{
  "d_model": 512,
  "n_head": 8,
  "d_mlp": 2048,
  "vocab_size": 10016,
  "activation": "tanh_gelu",
  "norm": "layernorm",
  "norm_eps": 1e-05,
  "rope_fraction": 0.5,
  "bias": "none",
  "tie_embeddings": false,
  "beta2": 0.99,
  "lr_head": 0.00495,
  "decay_fraction": 0.627,
  "batch_tokens": 131072
}
MLP neurons of a small language model. Each row is named by its layer, matrix (down: output weights) and neuron, and shows model dimensions 256-511. Each number is 500 + 40 x the weight over its row's rms, rounded and kept within 0 to 999. Numbers have three digits each.
After each neuron's rows, "raises" lists the tokens whose logits its output raises most directly, leaving later layers aside.

L7.down192:474469440568522534529470449490454586510520477456426480510502517498451488442542479495477483424473490574574516531553582566477488527484536508507479489533510494477496555462517570514502480518532518492460549406507502447497486480495588478503474513513485548496448498559498488474497501527498624487550407506472503505488488494484569543516508571533522491532508498503469568453485511522414529555485556542516492506551454580528490453492489558461505493456494505498553491463502494545495473530462505519528410479479506466547499459459518481433480450498548484466491507480539541460470479437533482569542416524443563487511495515494417417455498492435526488521494452545481511550487495466577494460462541515507498467536443540402484533442442486516556478537559538478475508481451472428528478475583523
raises: "un", "uan", "ung", "i", "ux"

L7.down221:487516475507462413482576533523445516506471528477507454457549462504586513659580490492510517597557460455435503522483526529487482495581487535618539531497532523553495498527472507576478494470488495573456543490491559533556504477529430481561484490553513499512381543480416501473521482513518456551501582492540432518464478502456570450523568581465506426496498458471536403490442543511456485425465502536525500510497491476539487532427508535461402474511465492485471453524494461539545488500481471545421524549513464492551511503463464510481497531559567517527477469466478556469454503439450425457521513517485432534522466500550494477524566447500501506503599534457510567452438544500442486512499484441555521414482511527515557529487488490480525572530466520484506481526489420534519569484508633
raises: "ated", "ation", "ational", "ator", "ations"

L7.down725:439449584459510492512499555478496572532485544477439519498530487518506467508521460504495584488500440506457451494533515486425429465469439466502474528463428503528525477463479561534494559567470489511488482575449453453507500561577446439513437525505461484526562481509547450501582516431483537455514503494473447476484565524496498423503566494487493510509448486465469505505541547561471602429562473583477534474462456471512552548484501577563444468443508575551482463459495408514533544479498502457485471431435474527515582516478421504550525482488473448465541499546446450525569460448535466485462490491580435451438524512556464567520485513487453482508558456526475565505506465481433514502570501553494493501464499519544530493500523489471467515477487589501482452515499480483528529445502543
raises: "s", "se", "as", "son", "side"

L2.down1040:494538559500467490509460534540435558544503575484552466491550509546600526549548506494522527490511523555423507477506560487448568464499440535474469501508537500551512515469539510462542460517451490466375450430439438399472440510548502435459562423554504534477422469488512542540538495475552523518559534597486499532453469525518591467494508483511520517442546568509453527540481417473542474538481463453466524477546408496502523522480520453430507494492504512454461551460498453528548475491474517489480512504507503488502544468363546433463533425510528551498489423485451488481433512534604520553500378495490508526500488552534494547531534536493471518495530531561578508534518479496399518528506556524526476541452513476495437527441512466505549482497479491497489552490543545486505556518399502
raises: "|---|---|\n", "|---|\n", " Formation", " Location", "icated"

L7.down111:494502473527491533500557555446490492520485478571500468463459448544485455499474524559462477496566505469578538495515509461448464524509520525498483532555403483511465471540489496508458505555506497524545489535451542546493471464495518470448479474608498436497423448486498512439552526482521518510526463494518566527438398445521553461545489584519526501486469447494485409441502489577522462515534563524478532513511413547472478500512548525510490448508516536478529462563470531493499503561494483532492536517480521567600493516453491467611554456481391505648471567461567518547425450501434520510561503492498495410528517517549477520484458501519463481513501540468450492536547481555526506477565518498467543497506490469448496555480463488495542512519550410490454481519577512524526519485553487
raises: ").\n\n", ".\n\n", ").", ");", ".\n"

L7.down1534:538527499509504450538471538472432544482535501462545548490502517484449505516527506531497481508485459479451536452511510525545568581520528516441428521535528505538517496454558495481418527445456461520552477541459526531445475529547510497538548486493540458459480452501551476456540526478480461571469482462525561529526516587534445359540467501510522507446477493504518436519531532521502502525459527540446507465503483507509442458488441457582501463433520507512516515489470442425471460545487472508458474511417550519496441486508500448528560536452491500558442521506476502518438413463470556431442478495517527438517466501419432519496459489456453531485475494581520510423522463484517449586461487534508498457505459481479503508486503510489479499486537525471459500573496569539506479523442484
raises: "er", "ers", "ering", "ids", "gh"

L7.down1641:427497464483501482517527492543551524478456438609426450473522571482519439535478454485488489589469443495513443527468578439493502561495441524512428470459534543519495475554515433488464531445508541460483496491527516556499507449479526502589471537506462482469558477559451463509578512545474474504513493478539500506552501546496457504488505483603499489564469483455431511460463505542517600557559551515480561493475577480496497482508490582505418553544472489521509477517487424523434505491506513577509462486527434525466543533527411555452477526557554478469527563510510547515488534467515474510469582500535464539525488415525489463552540499469541428431479503508536558537547500483516520519452467457546510455472462518506464499482438505494475532546523459438433541582568460545528465505557441
raises: "ulation", "able", "ific", "ated", "ment"

L7.down347:503553448525474518543419499516464544463482435508497418536518499516559488508486548521527593529541564463519572541513493469494501467453426554547547486483502500478502552516514526489513533445478473477573445481524531551511566491434541454525500488515565502483492443546509480473435506483480436496565460530426505516446541539534576591511556447432448511502495525490473509538552465532538523435510581518488486498506506453551483566520515523570478484474447505534506508514443538512547559483452487532471501537423435456545422553494453376497469572453569453529524513578524463572478487494448525484443512524556504498465569568505532551493409494492429532516501456554452512451484523522492518544491564497524480534466506567505505486423465536487453496516552539500450553504547491544448496449503421
raises: " eight", " four", " six", " half", " seven"

L7.down1250:533488481511465502534509520494396530505460449502456446458456524505493485489486458517503499489506472457499507537592474432486552479541444502504426484500491494548561491454590538567481468500456543517455571479513517514529554499444458527435498555523527497472464529494465526530509473532498527513526483524464467523612515544517477361483512510431510483488494498557512471455459549477488547519463458443572485517542528502489456529580490614504524485567539499575401491570562534542426518449426494556567493430507491513475525475490464496502502534534457514477471445538566502579505493472470519473471543465555480479489514511409515525544457470472514510585462528455469478536479464531403485493479459475514526496519429446539508472554481458551484504541448500561530476490471493509555468504508574
raises: "ings", "ward", "w", "bra", "ing"

L7.down1160:476550495513504480464555497515506439488541486544443437433464488584524427517470492459508506451447478457549514473511571438457492493505494511485485502470458504528426447504476405528480499497525530521557537491445502548504486471497491507511477481553459547491427530542432528502518576573528497492482459377497541480493524436530537368506447499558507441551502544465482429472504445508509495507476572467523548491523475531421511517489559516503481429555473525490512521564464508496488465516486530532441511491495546539540533499462453533574485497495423531619532527546574502538437519513421544523533503450417464486507482448516476502517452484536405454558472528540413504510549496550515458463521495514485486524527522507522471495535493478424513413526515417471504576466557569516540450557490529
raises: "|---|---|---|---|---|---|---|\n", "|---|---|---|---|---|---|\n", "|---|---|---|---|---|---|---|---|\n", " threat", " despite"

L2.down785:499523469499498445546520434544481460490480493482522422450522485440488455516528496421560500490509448492518449502468500433532530534465495517425494538565457522480533532523479465475494546503547494469493498516561499458515507453516492535447497489413561540505550432487585434493477539484546548529504480467539510507421535534496549515460558371464522502513519503471475547471493488526443555519464454485495510486563509517484499513489510459540561483481547597422507484477484505511519517529510586532511487517571447457497486491509497514475541516541562515540433513494457550431551508494488438532527479491432476527496527523506569461454527493532516511503482619424499457465505508536431534573510559492478563530510528515434475498475465435537492568498501471518612526522489513475554442542487425
raises: "|---|---|\n", "|---|\n", "iver", "olt", "})"

L7.down767:528475499567480484487604500511469542471486472415522545442517561528440505546528533494484474535515495476503549477548476422506478475495540522513496499504505470499488480530501506504498506521477479470511503479453470569471469536462496462492516508551493409525480537374578556467492573466522434536545551495561500533492459449491548454528580500487512485471533471457541419568488546491584504470504354494481467511527485511473515518533479563484483449493479415477547479495514476535565518392471514443432483485531540534581512452553517462522453442449530530480518493468493514551495541549488473507451499412461566503469570496476466501622497521555470510461424559464470532494541463488498446544539501395509562462510517492415518426507455522586491558556462489484519487523523501417477474465487533
raises: "|---|\n", " etc", "\".\n\n", ".\"\n\n", "==\n\n"

L7.down467:477495480531468466458523532508460545508487527544517481554557537553425508616459558507559507543453452492464413481556483494556544500516536511540484554481541447502509487462542484528478525518503550436488527416529552508486479479523380480478413459467521536482484515444488446536483487501563511483523541544507536493526529508505466326519547491479537445524509509451511505552437489498456487466461482531528511522516527501469448477538471489480405470552540505450462487552522502503505531485455495530468621505520480490551440525456549567525571517577469536510417463483477502545467506536474544477459426501491502484451499545533414503491526567550488542473458485560528455494521432481438444537475574472401457512545509479524552521509471554481478538593469462408569470465513477510486516503451494
raises: "\"\n\n", " When", "'\n\n", " If", " However"

L7.down1950:512523547552432493507595464522522541473518516463516532491535498494500588525571498500518507462456455514531509529495538544545473558445487444547389511569443510520476550451478554465474476490507469540480516561553484498497456472491489497507466517506447447424492519500464488471509546439469461483500377476415502494574555441565477540475456466582537512607522474533519518513414507537508520541417518465468464563518483509519605535514509567463427480487486520515505485462522469477503484458476460496485480531490450539488449569505472450558552451492482514543520525493527524557550508448476528520518511487564521552437542486513529487467520526535515486560522438483557541542512476579578530461557441454505509528493531562424583517429511516525601503490514486482442493557464480587566504556511470
raises: "ing", "ions", "ements", "ed", "omet"

L7.down1750:525607460521552486517465539527466520497432469607475535507469457455507504499514494483514458437469480477468469511435511594498459538465496550457419489548463461491493527485472579461465469482463520474436507531555556480505535497513446587498434503540539445491480542507502473468528518485513455494498492498448480429494496495427477493568425495520456533503514569501489528485416480516522512493477483478482542541513506547457568544528474485589422468476512433549576552610595449484472535463484453492462442492478468588493490512484473493493527420504475531548486466505535469443521541472535492540508485528501492520464511472449574515526487527497567538552484502494514535545531443482498541519528443527516574550477559476444456479568487501534475546531496452498437518497539488431491510518402533
raises: "men", "ed", "he", "ing", "ings"

L7.down1738:530468477565523499493454475522505511519544486532528558467500424495518502469575501425458470527455490507473487523509575510526527490539530547517506460457481479463509491461524519463537526514488479522527493560453471482522507439529482496448535445501544541521565505475517508451532497528525490453560453499487502479481518495497530483439580474472534479493447397458537590449523525483446612569529485541421432547477480444577493473558487609588445493561520552522532473525540483524502542465413461514468499607481494450523472534513465574483535542403526439504489521531534487555531563499462434453531467520502446523526522538604521461458576471492404521522454457555414542404449453501464486473483552482564481595466462529535501567497460453437510557534579463432505494495564513542493462490577543
raises: "})", "1", "|---|---|\n", "|---|\n", "|"

L7.down1056:557539471614512545475572462544485545465487468462418432454517482518491498458476549504508488529496508497477520490494566472478544480465505538488536549478469455574456502584483471483546493522516553555558558421439474483461483468545477535552505422482524446428535461506512495484434572551459490498499491458510560449444462520460528414494567508568502499482476492569517357502510497465550612487550392490490531479491466502496488468512499514516484496453518521435464482552508485518523531496435484557509471549526617483549513479478517466504454499460517475523510511488522504498513521526494490518555556548515517526475526556510509414523495515547521474556496507487487518539504538504503507589497480496475513452546524503438470475474499561544493534536545523464475494473424476470515503516475499
raises: " etc", ")\n\n", ").\n\n", ");", " |\n\n"

L7.down523:501523490454555485537489447539496433514547445501554526518450568515444475538548508447485429500519524494483450481524498570496561585458465425556505527460445547498456506512511468465490491508513556512559467506538501489516473484464509553407597507512518496502435534505445444430455546466540427527533556522471461516497520508516513454554526507462488498482481462407502518468558516548503459464419468451479498552504549476492503548416524466477479516470523484509477594508462488538530563484507473500454463478519476436510457482477549503450431498456419428471446505485519519483470540470439567493492494528486514588410479491501472536509499498487550463529510518499520541547564473448483410596547500456538507465517487460506429481482496530525460483457540530482517496605504576568472513473505464
raises: "itors", "itor", " today", "omen", "ership"

L7.down444:540514423496514489473528519476473586495507528478427434559480444481496479560556499480575413501536538554550477476497472516471583504518482545464497532456520452589526501428506514583523559505475543501492524445464504484437493544514485546509520489560493471481567485597488472493464529521453502491460487479452515538467522509482542441530537514472493517441473501469420421492477474544491547459534491557427538465453499545505533463562527522504394428456520540504439498433511502445500533531476508488506465483556509528492477518489470529469472446522516499444490463462505522523539471504518499528462497463500585490542531496508544464444508545498426529492488453531553504463486540564460528477495535451507413503550524500552524540531442480491504505463485590496537541510458484481513604514544455
raises: "um", "im", "q", "in", "-"

L7.down33:510569455515505498492558549502462504523517485519453481482445508521511448447455510448477474504523572585546521515529536422461524473434513532458490542551595453477424529524419528565548535538513446433537472476545498472547499524504558508500558492489518478563490475472474514502503539460491534508428481543528489474563478436448544442521556535560499466446488434543514492503500551498546532527538479453519491498551504565456496536466530466523459378593484487523471475489510460525488530446518529483488510473484552518544504492487475416490485426482493540560440527500504546473509454517484566485550520411452495485537552556425462499471447486517543453481427505447386527555487505485421486457488535441572515488476485551484543575489511534553467494546520477444544466521495497502541472514434514
raises: "|---|\n", "\".\n\n", ".”", "\".", ".)\n\n"

L7.down1400:539476514533531580509476489464492552456434537465472445544481479494534546510550486512530478489484516469512559530518469516555598507484407554511444456434497548535479541455553471454506525475481504555527495475543456481492441436495503546538495442500513546512535500480525508424565415474501483521527523482502513545474498414475447496488559479448485532488477469497444476479462508494493490579523577444452500561499544508486495443425447548534496529485457499539419576506449450519545475517476433447454488648502539490580508521503506442492449464515571449484469522464584555493460533478479487499535501451498548500514545500518490522505511535548463497498494444477510455508498482509464534526516531464609421495504478530483563511494474465443526514404565531585429522481517454522493485447480495
raises: "ct", "itions", "it", "id", "ic"

L7.down53:565532546528521467562483488533494479519486493515500468498480478515526521538579520496538511532501534535553550535443477446445488475461529526512445498465494492475477467480507461559485477489479523526568512536515519461523486540472553515530455524515547515548530561419455491524517465495458513557542525537512454470555471526519425479473514502445615492483525498557547518471542518539471504482561530542531494532510559468459466518480496525444519474508417488526414507514534516545482540497487513510494515523555557487516407493436446475533532481502523469451472484478446535392494502511475473465555478501457561541520513477469466486467467536406536493511565460433505422436547507491524520445484486552579486544493541419485552481473427448481542493531540479467473455487509566545580454490527458
raises: "don", "ides", "iding", "ide", "ises"

L7.down1204:526485469520469485492577495497547464454520425549489498449480430458478467447469502519504474453489509507518529539492445543547565533519497440465467472465553521516487508480456488553457481430488460486501463460486487495481499414461512447508488527504449508484492452475488562534537531474557492453449498494564516414500486491465492600483444513541535541519473488491574460503428483493454490542494515537495490511479496503429508484546482539452496487461475454560533530490466487477527519455478447491482441457476461598573507547497483503454449454562478448559512573531554490474531469437583494471504598493565555509520514510433495462499486462456544544507485446534539477451497473476519544470454512492513548527573441417472494538487524532450474478468451475566464512514534466562471520533497523
raises: "ings", "ing", "ion", "ester", "ome"

L7.down290:487427477473532516524476490479447532532528477430513497479539512519444542579497499547463527479632508422493497542492491530526498502495456501527466485502507529565549420513514624516522432428494539511503487454496452472517557463477419455443498458553438415484417501461499459479448535518542513547463546453517489499486521587483482447561502477489481566513403503507499469516520543586512501599562537516513489499483523487519493441534510451481450522498478440491598538570526467518518468487457450513549505484493535474521525532495498514520511513535476560457505499473460506517544454466511502533487513440511439520507522537541543494516533465438542513470527543455446524435472455545516492465514462511488437492482530501524465513514523452535511527510502563431574475542568468484575462588580492
raises: "er", "er's", "ero", "or", "ar"

L2.down1734:518508503559505509518540442494517479481543494474540522526529551533466489468456465466494512481469446482494470429535577453462540446506561507512518486558497499528521537520450475528532508526472466503524516508480530525530498524465472496448447477482500485507531575436498526558464511523536486516497528468549533546501445534423494527542512551416586436447501479415417350571462439499565591478511437466554506422469551504525541521551523598564562444502521529498512443535562511483492550538446520461507510606514483561500516431493489523495491516514530552482509487513524498482475484525509481502425488521443496483472476462478467487555464511554524504483497567447514545504494539529458562549535465498517497436521459510433437536451476501546527531509526478442486525497524558457572513551445429
raises: " =\n\n", " ===\n\n", " ISBN", " |\n", ";\n"

L7.down168:518503505559462432438550539470607530451540496540530471487465495550488579484496541509451491551533501502500515512507481504524484504474514473488609507432454498458448483459484501505498445510510461501535531536441460439490504453472449519475504589493486488481475477514505511525453495565549521549464494488592523462529559523533514535491413507445517459463558537479448381590477540531511525406468474450479490542406549501440459435481549499496476491490463503522555424504486456494553470513486487497522526520511493530549519556508543511484498506441530541547435480487484496529486499499509444480513553508409476543516457507541504519486551459474494568483494557478559451512517486415424524470536492507532538501503615542549508543453514416498497484554485496541507526489490527461465474519505475
raises: "ation", "ations", "ers", "ity", "ated"

L7.down299:490530451477516479523495458520490529495459458462450527548531465445490503518491453521591484497498471520447476493577445525484460547533482542471494458461435485481428518530543504513474426476483514484476493505498561516518548502421528480513502506433565521524465521514504496527491497515424463496496451486542443508423493449475410445502502487558484460476495459503501493531450487551538481541479523496458501421528556443538514518436491429440459511580515420451514505464473432490472533535487524480480451508494511539460472499479588562462425555463448493547457519515533547467506481446520503534483420513553514535508602423455511478519429462527551481503488469532605532500521497515450474440566471469468486513490571481447492560513481537514477482514510444477528479486548427456492505472541574
raises: "or", "ard", "is", "age", "est"

L7.down199:512405527567543512505544448444472561500444500443504563503496498501562515588580478473576437507532520587521425518499505533487455532528477466559455512504523483513532543519441486572496512456488535479545498449533470514499469523525467521500500485598540496513434493480464444551502465502454528523488506515547483468470464536488531514452502542485477489490535519518528540528504471520475551501456596437466444569468478503556515475474491573545483504521503503459521530560488541544557524502452447537455584519564491500465500455447522452521445457558503524486510452495513457534517478556471530504542517479460515542458478520520457477463491476418510497527467519455565485446520481540512426515565503476495492479467585429467439539483594468481525514501593532508482515465484523460518450452496491
raises: "ide", "int", "ics", "omet", "ides"

L7.down181:481460472505477495511512494421494526514549502433523430500526490518488510492619506532554471494557474530466564575494445515515530490511445487444476481505546524517490508422531485507505497511518463565479457413455541549477535457429436577493426520483581554522459534463491530523521400478521558546465526407479511540418428519507541577535469499444535451523488558489456496519467489519514545448531496546472488524509545545468483482462499559559476482506402519494474399530504488539511548522446482462521491510524493435505499414479462471528472505548477460422467456529503460465425502434489490510468452531478472511542541530506474544486490410396574490562522508506545530518564576409409469572536484506506497455523516564531460495554453485458484461484589464525485496538478471469589489546511470
raises: "ical", "ist", "ista", "ists", "ism"

L7.down1180:550472423518514490508542515503564534526515503491521564514536519495474483528510541428500510496467506577537506448519508530546453466482503533501460505489462511521584493499465500505511445431452452487572527499469558426440446455510463495479483539504569473516545547512454441460509493340499458496465518487510468547490458511480465529524482477544576542518435498589560471540451506496518495453483486568523462499471539536533552475524480506499466491475468540500615482519497508465450479545547497539453419473487466502494444524432416447462458523505568514504485480511458475599564489490536550466517478513525474480598469487498464518488531531473564493440572596521476556488525499477531511526494452511485464428570493497552567442451522532497452508504427502507568470468509490508513490497519497
raises: "ering", "er", "ers", "ership", "er's"